python train.py --head_dim=32 --activation="swiglu" --norm_place="pre" --norm_eps=1e-05 --rope_base=10000.0 --attn_scale=0.177 --optimizer="adamw" --lr=0.00162 --beta2=0.99 --final_lr_fraction=0.1
MLP neurons of a small language model. Each row is named by its layer, matrix (gate and up: input weights) and neuron, and shows model dimensions 128-191. Each number is 128 + 24 x the weight over its row's rms, rounded and kept within 0 to 255. A neuron's up and down rows have the sign that makes its largest values positive.
After each neuron's rows, "fires in" lists the words (lower case) most often at its 100 highest values on Wikipedia text that the model never trained on.

L5.gate608 [139 119  91 126 146  97  94 133 115 122 110 112 125 189 112 122 125 165 119 124 137 100  83 107 115 111 147  83 116  76 137  93  94 140 145 141 150 137 176 138 135 148 117  91 143 127 131 162 126 127 138 137 162 150 166 121 106 191 158  95 128 162  95 149]
L5.up608 [100 119 136 120 166 100 147  79 102  83  98 132  83 126 151 126 115 106  85 115 148  89 157 115 100 115  87 116  96 141 184 113  98 121  82 131 149 136 147 116 102 148 105 144 142 153 174 106 136 125 148 110 149 110 175 121  97 171 152 118 149 164  81 170]
fires in: "he", "they", "it", "who", "she"

L5.gate347 [111 150 190 179 102 157 130 139 165 127 107 150 114  95  91 146 163 135 132 117 136 162 126 149 114 100 106 117 117 136  87 109 143 135 127 143 136 147 131 109 124 154 131 134 124 114  98 124 127 105 219 116 111  98 104 137 137 133 120 122 110 116 120  80]
L5.up347 [111 123 134 132 132  93  86  65 107 117 149 139  99  97 164 148 122 147  74 149  92 119 138 147 110 126 154 144 163 117 187 139  94 103 109 131 138 173  84 117 149 137 120 155 143 139 125  90 150  99  55 143  81 122 145 126 145 103 136 134 128 129 169 158]
fires in: "of", "to", "at", "as"

L6.gate684 [111 127 114 121 118 131  90 146 107 115 123 179 149 117  82 109  96 159 120 144 107 149 150  60 130 124  72 166 149 142  86 152 111 175  94 187 129 131  65 141 125 125 100 133 145 111 127 111 117 111 154 139 155 107  95 109 133 111 141 136  92 140 114 109]
L6.up684 [128 124 149  96  69 127 117 153  99 116 111 113 131 105 140 188 141 142 146 121  91 138 139 116 140 108  83 162 120  97 144  85 105 111 101 162 116 120 143  94 148 116 139 120 138 159 111 138 117 126 144  99 143 118 179 131 114  99 108  72 107 138 152 149]
fires in: "in", "of", "with", "and", "or", "to"

L5.gate655 [147 137 164 136 161 130 107 138 115 159  78 126 125 110 113 161 125 133 142 121  86  97  96 142 134 135 124 133  87  96 120 160 185 116 122 151 110 119 125 136 150 134 155 139 144 121 105 106 125  88 130 118 125 124 105  96 131 184 144 143 135 117 136 115]
L5.up655 [126 117 132 113 150 115 121  97 145 139  79 117 137  93 122 107  95 137  84 119  98 147 140 120 187 151 110 120 144 149  96 109 188 157 107 126 118 178  98 134 113 183 128 135  89 104  80 145 139 114 127 113  89 104 132 152 122 162 146 130 126  97 162 152]
fires in: "that", "as", "of", "named"

L5.gate215 [ 97 183 119 127 124 171 161 129  85 123 115 118 129  91 121 154 130 149  81 128 125 109 157 172 118 135 136 140 130 173 142 138  95  77 138 129 125  97  89  88 162 113 116 130 168 149 139 159 125  87 123 130 158 125 144 155 129 117 110 113 123 140 132 134]
L5.up215 [ 97 126 115 167  85 137 101 164 107 122 118 168  99 114 156 142 129 122 115 114 142 173 124  94 129 157  96  98 146 173 140 126 120  97 151 119 106 158 101  54 132  91 157 104 111 132 145 142 133 143  78 118 137 134 138 112 166  83 109 121 126 117 118 122]
fires in: "and", "then", "later", "eventually", "also"

L2.gate209 [157 147 122 131 152 113 113 112  76 129 138 168 164 126 102 138 130 131  73 140 157 108 123 172 156 142  99 174 127 120  99 112 124  91 147 144 131  86 171 127 142 109 143 122 111 140 127  99 142 139 146 145 151 124 113 148 117 116 134 135 112 122 100 128]
L2.up209 [127 127 115 133  99 169 150 124 129 133 150 137 132 126 113 129 126 138 137 132 137 115 126 157 131 105 149 129 126 152 160 133 101 146 107 155 190  40  99 117 113 144 130 148 137 139 131 153 156 123 145 157 156 127 119  80 117 153 132 147 132 110 103 156]
fires in: "not", "then", "or", "later", "than"

L5.gate62 [148 122 158 103 144  95 172 138 133 148 144 152 108  64  63 145 152 121 107 135 124 129 121 160 152 147  84  99 126 130 119 148 148  92 135 110  74 124 144 157 122 137 138 161 115 115 129 108 109 104 131 157 109  94 143 126 181  98 150 143 127 143 109 131]
L5.up62 [112 151 138 108 121 120 148 143 143 141 121 151 111 107  86 100 172 106 158 133 161 149 137 151 135 112 151 130 166 130 109 169 149 105 171 138 140 160 114 117 102 178 143 133  78 160 116 121 128 103 128 107  88 143 111 101 123 100 147 160 119 122 133  98]
fires in: "to"

L6.gate368 [122 132 107 151 138  92 129 126 154 131 148 162 142 140  98 134 157 125 132 150 170 128 111 105 119 144 114 202 145 178 149 140 133  82 146 132 151 108 165 151 119  63 143 123 132  97 124 110 135 150 145 106 142 115 133 140 128 157 119  80  84  96 121  99]
L6.up368 [164 166 117 134 135 117  96  68  96 114 167 147 133 148  96 106 128 111 151 141 129 103 143 159  88 128 140 119 180 126 145 179 150 149 127 154 121 112 110 130 178 132 135 137 132 140  86 112 117 148 108 136 131 141 110 115 127 147 157 123  98 140  98 125]
fires in: "and", "not", "website", "from", "million"

L6.gate304 [154  90 137 137 132 115 122 109 148 116 139 145  56  92 149 129 185 157 183 109 117 113 137 159 125 136 112 151 116 102 130 117  84 111 106  90 149 121 119 105 155 139 135 153 169 154 196 138 124 121 148 119 125 112 135 103 116 115 135 139 128 146  84 174]
L6.up304 [135 108 107 131 134 121 101 129 135 116 132 142 120 116  97  96 191 139 153 129 102 105 137 135 126 142 104 115 117 112 115 172 113  65 121 135 127  81  97 126 122 120 172 103 109 113  99 174 127 129 108 101 150 146 156 144 154  86 104 154 137 113 110 135]
fires in: "s", "the", "a"

L2.gate428 [108 164 101 109 133 102 125 166  93 155 147 140 150 132 121 130 125 116 134 102  87 130 143 121  82  99 133 140 132 121 113 150 139 151 125 126 125 125 131 121  64 136 141 124 170 108 122 126 180  86 110 107 133 107 126 163 138 135 152  92 110 125 126 155]
L2.up428 [120 122 135 112 117 139  99 137 113 113  72 116 134 131 143  97  97 136 122 127 114 147 124 122 127 127 183  88 150 126 109  81 152 141  82 134 128 143 142 151 121 176  96  89 134 151  96 146 148  94 117 123  84 148 115 116 152 111 127 129 103 112 178 126]
fires in: "first", "second", "southern", "third"

L5.gate349 [108 102 127 138 130  97 102 110 159 126 101 163 100  73  94  96 130 147  93  95  99  99 102 144 111  90 102 160 173 137  98 130 146 148 144 144 145 152 135 117 123 111 137 108 141 128 101 135 155 113 132 160 132 127 114 133  86 144 140 126 153 112 117 137]
L5.up349 [ 71 165 104 183 143 127  74 128 110  83 136 157 102  92 139  87 107 136  80 131  95 128  93 134 119 113 167 205 162 132 115 129 144 155 139 140 129 176 138  70 123 128 121  98 139 134 126 144 181 123 105 178  87 124  86 108  94  76 127 108 119 125 148 121]
fires in: "of", "as", "called", "named", "became"

L5.gate107 [149  98 156 142 132 131 139 162  92 196 142 135 161 143 166 158 125 139 124 114 101 119 141 124 132 110 118 146  90  94 136 129 126 145 114 142  93 105  94 143 139 124 174 130  95 120 103 155 134 100 103 162 154 131 127 133 113 114 146 191 126 132 126 116]
L5.up107 [164 100 129 144 143 143 133 145 127 149 143 162 125 122 195 133 118 141 139 112 120 150 146 125 120  97 112  96 113 109 124 110 134 149 108 120  73 124 111 120 159 126 121 146  83 107 147 147 107 104 113 133 168 114 141 112 134  90 100 171 167 131 140 141]
fires in: "on"

L5.gate353 [161 152 133 109  95 124 158 180 120 107  84  83 163 138 147 156 126 140  94 127 126 134 116 122 136 130 170 153 174  91 157 150 146 119 143 144 133 123 155 113 146 134 126 119 168 150 176 117 121 115 117 157 134 124 113 122 106 113 121 142 104 115  73  93]
L5.up353 [128 156 116 121  96 138 119 146 137 129  97 108 108  88 129 141 135 149 113 137 100 179 133 172 157 130 140 118 135 143 133 126 128 125  80 131  99 133  97 128 114 131 137 136 148 136  96  57 147 116 139 126 146 119 144 172 115 132 157 113 134 128 143  90]
fires in: "first", "second", "third", "southern"

L6.gate152 [122 160 157 133 137  93 114 113 112 129 129 113 149  77  92 159 126 141  99  93  79 178 144 147 111 131 141 140 136 161 162 170 137 130 105 165 137 135 105  86 144 107 132 146 143 165 146 137 142  86 189 120 164  80 125 153  90 120 118 100 133 134 151 142]
L6.up152 [ 99 152  93 136 126 141 141 155 116 116 143 121  97 109 107 160 126  93 146 133 164 170 137 153 155 100  91 140 139 133 161 172 156  81 120 109 106 129 146 160 115 127 122 117 136 117 128 131 170 119 146 124 135 133 157  97 117 142 118  91 155 119 141 131]
fires in: "and", "but"

L6.gate390 [135 164 116 164 104 143 118 112 122 114 130 119 100  96 104 136 123 168 152 119 139 157 124 107 132 115 130 113 165 158 106 118 125 114 175 113 146 135  95 104 133 130 144  97 138 203 120 156 108 128 144 111 193 106 127 117 131 132 104 129 145 119 143 122]
L6.up390 [108 127 131 115 148  98 115 126 129  96 109 111 124 104 105 124 111 146 146 102 113 155 165 147 148 112  90 176 149 134  97  86 129 127 108 149 134 132 120 115 118 138 128 135 107 118 117 141 129 116 113  88 136 140 151  98 166 136 144 137 131 124 111 139]
fires in: "and", "but"

L9.gate307 [144 120 153 142 124 161 132 175 120 147 133 155 151 151 150  81  63 149 160 122 130 120 132 171 106  72 142 125  97 128  84 146 133 154 132 114  99 119 103 128 120 120 144 150  97 127 119 112 102 143 128  94 180 136 149 121  89 165 111 143 164 162 141 153]
L9.up307 [108  83  93 111 146 155 140 109 133 136 150 152 110 132 171 131 156 160 135 103 148 167 132 137 122 100 110 134 127 137 131 120 116 130 152 157 122 131 145 152 120 151 113  73 156 130 153 151 145 152  96 128 130 111 152 118 167 129 101 165  86 137 169 127]
fires in: "on", "due"

L2.gate340 [172 140 100 127 119 137 133  98 139 112 141 128 129 131 146 156 160 141  94 121  88 129 135 106 121 147 144 118  95 145 116  95 109  87  96 143  67 137  94  60 111 134  77 142 151 155 141 137  94 140 134 118 159 119 115 156 108 142 123 165 134 149  99 128]
L2.up340 [110 134 170  94 161 104 133  91 139 130 149 132 148 136 126 149 101 145  73 137 119 115 129 175 151 115 149  98 114 140 133 104 157 183 161 159  83 158  80 143 125 100 140 136 131 130 139 119 148  97  99 101 132 141 139 113 105 111 140 154 147 123 110 100]
fires in: "on", "in", "despite", "to"

L5.gate732 [161 145 173 165 125 138 158 135 152 146 118 151 151 122  94  77 128 141 130 130 155 147 112 120  83 116 138 132 109 119  96 190 135  81 105 162 136 140 119 147 154 100 149 112 151 144 130 137 116  80 131 151 135 140 123  99 104  90 142 151 125 123 124  73]
L5.up732 [134 133 162 115 121 113 171 104 126 139  99 173 105  92  92  77 110 141 128 107 113 179 112 115  80 119 157 104 103  99 113 116 117  86 114 153 113 169  96 165 142 102 164 123  78 157 123 138 155 111 121 127 150 102 125 115 122 114 112 119 171 129 123 124]
fires in: "at", "by"

L5.gate248 [137 119 121  67 127 147 141  92 163 150 112 135 160  97  50 103 137 144 166 132 151  91 107 120 120 105  99  92 120  82 123 116 144 106 102 149 137 115 110 147 183 153 163 128 137 125 112 129 172 117 174 136 150 113 130 122 139 140 143 170 137 113 139 111]
L5.up248 [105 117 109  71 145 124 113 116 149 119 139 119 113  92 119 129 137 109 171 137 156  87  92  92 145 145 132 147 102 135  73 106 146 151 101 112 138 156 107 121 133 170 166 137 148 130  74 139 142  80 186 136  88 126  97 125 105 106 138 126  60 116 109 120]
fires in: "to", "of"

L5.gate58 [101 138 144 141 160 134 121 142 119 150 143 171 114  55 120 106  86 118 113 124 100 104 143 102 114 106 167  57 149 177 153 157 172 132 120 136 118 135 119 133 197 113 158 136 128 145 143 141 114  96 146 139 163 123  88 115 121 129 125 133  95 143 128  79]
L5.up58 [107 122 167 146 125  97  86 131 147 140 160 136 126  98 178 137 145  99  70 162 112 178 123 162 155  89 156 122  76 128 101 136 142 146  92 106  95 155 132  87 138 136 177 113  88  98 142 135 129 121 135  87 124 133 130 139  81 126 122 155 164 113 125 154]
fires in: "on", "film"

L5.gate399 [131 112 144 106 152 114 140 127 117 135 115 146 154 144 149 115 105 121 137 127 133 122 115 135 139 117  97 111 160 119 109 149 125 134 118 132 147 166 128 126 160 132 119 121 176 117 163 126 114 108  97 121 104 116  89 126 123  97 111  81 127 132  90 110]
L5.up399 [137 120  82 137  90 136  83 132 121 156 145 135 152 133 147 121 120 121  90 132 115 118 127 124 142 115 130  90 120 140 114 124 103 153 156 163 146 137 127 127 151 120 150 130 130 123 170 140 125 105  82 140 165 128 117 132 135 129 148  93 157 142  84 117]
fires in: "of", "all", "in", "into", "few", "among"

L7.gate567 [143 152 127 153 127  93 113 105 135  83 117 144 116 113 131 120 153 164  71 130 128 120  87 109 136 137 131 147 115 125 115 135 116 134 127 155 155 133 114 186 104 124 152 173 121 138 147 120 124 137 138 101 103 115 133 161 125 135 134 127 168 117 103 112]
L7.up567 [137 141 134 144  74 116 146 137 147 142 137 179 145 113 137 109 160 142 121 113 111  89 138  57 131 116 125 137 112 100 110 102 153 108  93 167 116 121  97 176 100  88 144 104 109 172 121 103 169 134 130 160 126 117 119 120 132 150 176 160 135 149  88 124]
fires in: "at"

L6.gate150 [106 135 123 147 105 115 143 123 117 132 152 168 107 152 111 137 110 176 117 110 125 163 119  63 144 139 123 143 135 127 128 158 106 151 138 129 125 147  98 117 157 143 152 114 122 131 103 117 147 131 130 109 181 112 129 144 124 133 127 116 159 150 132 136]
L6.up150 [100 131 132 127 114 108 133 108 105 148 142 147 139  86 149 140 148 131 121 130 112 109 170  86 110 105 104 133 141 167 115 128 119 106 123 123 138  90 114 170 135  83 143  93 158 130 186 119 100 134 177 114  93 132 116 155 104 135 151 112 109 167  45 111]
fires in: "in", "to", "and"

L5.gate413 [ 74 132 137 178  82 154 127 113 160 104  91 169 140  91  64 154 142 144 146  97 102  97  96  93 122 153 141 110 139 107 122 150 165 122 124 120 139 128 139 153 135 102 122 160 142 163 147 125 138 123 125 136 129  97 115 143 157 178 132  92 156 118 137 117]
L5.up413 [ 76 115 166 140 124 180 136 175 168 125 140 136 147 131 158  90 153 136 132 124  64 146 105 114 130 101 117  99 105 136 114 124 132 134 151  88 136 142 130 154 111 115 141 124 115 122 166 130  86 145 137 146 120  86 139 100  93 116 154  81 142 139 111 117]
fires in: "by", "of", "in"

L5.gate327 [ 85 159 126 126 153 149 152 151 122 119 108 140 130  92  98 149 128  90 148 127 108 177 137 140 168 112 112 134 167 145 142 118 126 116 159 116 125 136 156 147 148 103 121 126 145 138  82 140 128 111 135  91 133 121 159 161 119 126 131 100 121  93 139  59]
L5.up327 [113 108 141 146 145 140 144 123 121 119 113 126 127 103 118  95 153 101 168 123 120 175 148 150 167 124 103  98 160 174 114  69 156 166 143 108 159 106 165 134 146 151 110 165 118 105  96 152 133 124 146 107 122 130 142 124 129 155 104 114 130 110 149  96]
fires in: "and"

L7.gate386 [137 123 150 197  77 114 144 150 122 119 129 161  86  97 138 139 115 153 113 123 108  93 118 155 111 111 167 168 138 165 161 126 139 157  94 134 138 126 111 127  90 112 120 145 130 107 120 107 129 114 163 110 162 130 134  98 123 118 143 165 168 138 119 130]
L7.up386 [104 139  98 145 130 167 179 136 156  84 160 160  67 120 145 139 116 115 165 141 146 146 128 130 147 101  72 119 139 137 176 138 170 140  95 122 134 162 100 151 139 121 110 140 142  91 112 147 123  97 137  60  88 147 135  75 112 115 162 122 111 150 106 151]
fires in: "but", "while", "and", "where", "did", "so"

L5.gate306 [157 126 191  99 168  91 124 110 131 117 131 110 130 165 104  97 155 156  88  81 164 113 106 131 111 114 142 127 110 182 153 110 149 151 153 102 130 129 147 103  86 139 122 166 125 165 114 131 127  70 172 150 148 101 135 135  87 143 120 152 100 122  98 156]
L5.up306 [129  87 139 110 162 135 124 126  98 132 169 121 151 109  98 107 118  96 127 126 196 113  69 115 141 122 130 146 121 148 155 142 140 139 139 124  78 122 164 119 101 124 121 157 125 157 112 173 139 109 171 136 126 162 117  96 121  97 126 159 123 109 147 185]
fires in: "it", "was", "is", "he"

L5.gate145 [106 120 132 132 125 145 133 185  70 145  91 158  90  97 153  96 161 131  84 129 170 129 133 123  90 130 108 122 181 153 131 105 146 130 132 145 141 174 129 137 152 130 117 144 147 118 162 148 131 152 135 119 157  98 147  92 139 106 104 113 151 151  74 144]
L5.up145 [102 145 112 127 132 135 127 152  79 163 133 157  78 124 110 173 133 145 142 121 183 124 176 139 144 118  52 118 100 133 141 135 156 115 135 150  95 148 135 139 112 110 105 145 152 110 144 106 152 176 159 135 142 125 144 133 131 166  83  92 155 115 109  99]
fires in: "for", "that", "also", "and"

L5.gate750 [146 124 128 143  99  87 141  89 126 132 114 154 136  89 130 133 100 124 114 128 127 127  99  98 162 113 110 132 111 147 115 132 166  71 113 118  62 140 121 118 119 120 167 109 101 143 128 138 136 130 155 124 129 164  93 135 136  95 130 118 117 153 117 102]
L5.up750 [108  96 112 140  76 167 161 153 155 125 128  95 118 106 128 157 125  95 144 123 142 168 134 126 155 119 153 104 112 105 111 167 116 109 134 116 107 126 153 122 149 108 179 121  87 151 144 129 131 122 131  53 168 116 108 104  82  95 114 131 166 135 159 109]
fires in: "in"

L5.gate236 [155 109 157 126 151  70 134  82 119 135 161 125 152 118  96 132 121 135 155 101 147 120 145 181 116 115 163 137 100 124 111 157 118 112 108 112 122 104 135  98 116 103 160 159 135 138 126 118 126  85 119 111 117  95 179 120 104 132 133 136 116  98 112 188]
L5.up236 [161  96 133 150 119 148 115 128 118 140 133 141 114 105 125 116 172 155 165 105 101 108 139 154 134 127 122 123 140  87 137 120  91 124 127 111 108 135 115  65 105 139 202 127 158 158 133 127  99 106 113  77 154 124 138 164 150  79 132 135  98 107 110 149]
fires in: "s", "the", "an", "to"

L7.gate252 [ 94 136 142 128  83  91 101  99 127 143 123 136 148 102  93 112 154 124 120 138  71  92 119  99 120 106 125 110 143 169 132 101 133 132 146 149 128 121 155 104  99 118 123 117  99 117 151 140 143  86 140 128 154 145 140 118 129 143 149  73 127 141 153 159]
L7.up252 [ 99 157 122 160 121 127 160 119 143 123 172 106 151 129 104 104 132 127  83 132 115 122  94  96 153 120 111  99 145 158 153  90 113 115 152 145  94 115 144  75 132 106 141 154 145 121  94 124 155 101  90 117 146 135 154 127 147 153 116 122 126 114 110 139]
fires in: "which", "it", "that", "what"

L10.gate132 [129 100 138 158 161 126 154 117 119 149 132 139 121 119 125 102  78 175 106 103 132 124  99 149 101 138 161 168  72  89 124 161 129  98  77 127 151  74 136 148 144 111 146 150 111 126 119  82 150 115 134 141 149 102 113 140 134 137  96 133 137 112 126 146]
L10.up132 [ 76 118 136 109 131 103 113 138 127 128 142 201 132 132 159 152 139  97 113 142 152 158 140  97 125 150 104 106 122 103 155 132 103 119 143 103 151 108 141  99  98 134 110 146 113 140 146 142 129 135 101 135 117 150 112 118 134 154 115 118  69 142 126 193]
fires in: "have", "not", "had", "has"

L5.gate430 [125 169 148  89 151 121  97 137 113 131 115 142 112 151 125 133  73 166 101 100 105 119 135 147 136 132 129 175 116  95 121 128  98 138 102 133 176  74 128 153 109 149 138 140 173 134 120  75 120 131 115 100 132 115 114 140  95 117 143 116 109 139 131 159]
L5.up430 [147 145 160 113 123 106 130 115 129 128 116 153  70 134 146 110  99 144  95 117  96 141 129 109 123 108 119 130 139  95 125 116 120 108 115 152 150 121 103 165  95 159 134 126 142 134 111 113 144 148 114 132 153 105 156 148  99 105 139 110 155 167 141 134]
fires in: "of", "the", "in", "for"

L5.gate590 [ 93  98 140 128 110 141 109 141  94 115 101 147 127 124 118 121 125 147 145  99 114 116 114 131 133 145 131 129 100 106 147 105 125 135 132 105 145 113 120 114 120 154 146 111 138 161 135 145  71 141 119  98 150  84 131 134 121 122 150 131 157  99 130 177]
L5.up590 [124 131  76 127 120 144 103 153 159 140 136 131 131 134 124  90 108 123 133 102 107 133 147 127 147 124 134  92 133  96 140 118 141 146  93  62 131 166 121 104 107 156 156 165 106 145 161 145 120 150 160 141 122 131 120 157 130 107 168 138  61 148 127 186]
fires in: "of", "in"

L3.gate383 [123 103 170 120 137 128 101 132 109 127 151 162  95 116 133 110 126 163 122  99 116 139 170 122  91  49 166 147 120 120 109 122  92 134 159  80 163 130 127 133 136 118 139 157 139 137 153  99 172 101 135 160 129  98 146  94 104 147 103 156 135 180 113 151]
L3.up383 [111 114 145 116 118 130 124 101 125 147 133 127 132 130 100 127 143  82 120 164 144 118 170 108 121 121 145 160 120 148 154 141 151 129 119 120 107 102 137 123 120 120 114 127 154 109 114 149 114 121  81 112 137 159 130 123 159 131 186 127 132 154 107 157]
fires in: "was"

L7.gate740 [151 112 134 134 112 121 112 171 124  99 110 120 138 149 152  79 118 164 122 121 123 115 119 111  87 111 163 137 136 145 129 151 103 130 109  79 144  93 119 124  93  91 155 138 149 128 129  93 134  99 122 134 148 105 149 108 126 109 106 167 139 135 106 152]
L7.up740 [135 146 112 143 105 148 150 138 137 106  81 111 164 130 107 137 126 141 100 154 147 146 110 137 115 166 153  99 147 119 129 150 143 130  81  81  72 140 122 132 138 135 165 145 172 112  67 137 129 126 110 130  88 142 111  91 149  78 164  75 128 109 135 115]
fires in: "first", "second", "last", "third", "next", "the"

L3.gate543 [120 114 108 106 116  78 124 116 117 132 157 144 154 129 105 120 111 127 126 122 157 121  95 145 133 109 140 147 139 136 146 111 112 173 120 129 116 111 109 122 183 168 145 129  94 100 132 118 129 142 125 113 142 129 140 122 114 154 113 118 149 118 127 130]
L3.up543 [106 117 132 129 146 139 153 140 138 151 137 141 123 143 109 123 103 151 104 105 107  62 124 124 142 115 115  92 172 136 112 156 136 131 134 102  65 146 147 106 108 118 134 158 143  92  85 105 112 107 131  92 106  87 144 143 110 141 138 136 125 138 115  93]
fires in: "lost", "up", "back", "down", "returned"

L5.gate446 [164 122 142 215 128 123 139 108 143 111 199 140 100 119 163 130  96 144 101 127 145 103 107 102 135 148 130 124  97 169 141 144 121 124 149 162  81 120 100 133 110 147 162 129 140 139 131 143 101 118 145 171 175 145 169 119 136 100 138 163 116 123 110 118]
L5.up446 [102  88 129 157 107 144 138 129 136  87 105 114 137 166 101 116  88 147 118 138 193 112 112 121 141 164 163  78  83 166 127 103  98 126 143 177 119 107 120 156  95 140 140 133 104 141 141 183 105 122 137 143 158 147 174 103 120 114 109 139 135 106 182 146]
fires in: "in", "not", "races", "on"

L5.gate716 [164  97 126 139 145 145  75 111 123 109 103 158 115 129 134  71  90 128  98 121 114 155 122  91 118 132 144 123 139  74 121 162 138 125 103 137 168 108 152  99 168 131 192 127 116 132 120  94 139 123 137 123 104 113 117 135 117 124 174 155 143 124 129 132]
L5.up716 [138 140  77 160  92 121  89 120 108 108 169 158 142 179 133 137 112 128  89 156 159 127  68 151 131 131 131 130 149 148 113 132 127 125 100 127 141 102 135 113 154 123 168 100 123 151 118 122 183 108 105 156 195 132  91 143 122 121 102 137  91  88 114 110]
fires in: "in", "not"

L3.gate665 [ 96 162 124  95 143 116  77 138 130 118 130 155 100 137  87 136 156 143 165 100 135 123 132 113 135 120  90 105 109 132 156 149 106 136 130 131 137 176 129 128 125 140  90 114 126 154  94 121 142 123 115 121 199 145 168 159  91 181 128 142 132 160 146 140]
L3.up665 [ 79 116 173 145 180 122 131 126 159 103 140 123  83 120 145 159 111 157 114 108 135  91  94 109 129 117 131 124 119 175  84 110 121 125 149 140 103 142 130  98 109  83 137  75 153 168 105 140 135 128 101 121  89 114 109 104 100 130 102 111 156  95 143 125]
fires in: "which", "who", "under"

L5.gate539 [ 89 144 108 130 105 186 109 121 121 157 134 153 125  94 126 150 118 108 100 139 111 101 151 171 128 109 143 106 156 153 157 138 129 165 149 122 150 139  69 126 161 128 120 132 134 101 107 113 108  69 131 137 194 117 167 160 126 130  84  97 144 160 134 132]
L5.up539 [118 150 148 148 101 153 192 126 196 124 129 182 119 115 103 124 163 114 149 192 114 104  96 106 132 115 101 161 141 164 101 135 156 104  88 149 139 138  72 115 110 182  98 114 111 110 137 153 118 100 125 108  92 104 121 111 114 118 106 116 122 137 159 142]
fires in: "and", "as", "where"

L5.gate359 [115 129 105 120 120 114 149 123 139 105 171 193 158 134 130 132 147 126 141 119 165 147 165 133 128  94 121 113 145 180 120 123 114  77 169 111 149 118 126 111  85  94 167 121  82  90 117 118 156 110 135  89 136 141 143  98 127 114 118 144 119 174 125 156]
L5.up359 [138 155  85 115 135 135 141 152 147  96 137 131 130 161 113 155 142  98 136 147 152 125 158 106 134 102 108  91 124 130 109 172 155  60 107 121  81 105 143 133  87 136 155  94 159 130 125 133 128 127 122 119 112 149 137 138 115 112 124 110 113 164 138 132]
fires in: "the", "in", "crosspool", "of"

L7.gate762 [141 113  88 122  91 142 128 169 126 143 129 153 127  83 151  88 143 139 128 103 134  94 137 147 134 131 138 141 125 137  97 130 121 129 126 149 124 153 127 150 123 147 141  89 104 125 126 122 172 116 150  98 150 154 124 129 100  72 130 124 160 127 127 185]
L7.up762 [133 136 177 129 168  88 143 116 130 129 128 180 130  78 111 126 197 121 130 113  97 119 120 127 149 111 107  93 109 169 102 154 108 103 130 158 147 144 104 126 123 116 164  95 115 146 115 153 178 112 125 121 116 118  69 118 159 132 157 102 126 137 112 100]
fires in: "of", "under", "at", "quarter"

L2.gate668 [108 156 146  96 143 113 144 166 144 157 120 124 155 103 123 145 124 135 132 138 145 165 153 117 147 119 136 147 143 154 124  82 112 104 122 131 149 112 142 120 170  86  88  64 142 156 160 165 129 113 197 118 150 109 156 124  90 118 129 119 138 109  93 141]
L2.up668 [ 99 144  98 133  83 131 153 156 137 193 134 144 112 165 148 169 121  99 121 132 131 111 124 130 136 163  83 126  82 187 126 116  87 111 130 115 127 125 128 146 107 120  98 155 125 144 139  93 172 172  80 115 156 132 128 137 135 161 140 113 147 104 174 133]
fires in: "and"

L6.gate243 [149 114 145 140 110 103  95 147 152 125 189 139 102 154 145 142  92 102 127 154 147 150 145 106 135 118 138 173 200  94  96 138 173 145 108 137 143 169 131 125  89 148 150 117 107 132 102 158 127 146 149  88 116 131 162  98  97 125 156 144 161 159 145 145]
L6.up243 [106 143  88 113 101 146 124 125 149  95 122  95 141  82 108 108 146 124 157 151 129 137  96 127 118 123  93 132 109 117 162 128  95 154 110 129 151  71 128 135 146 132 108 105 141 143 152 153  98 132 115 145 150 132  79 135  87  86 184 145 106 132 118  73]
fires in: "and", "in"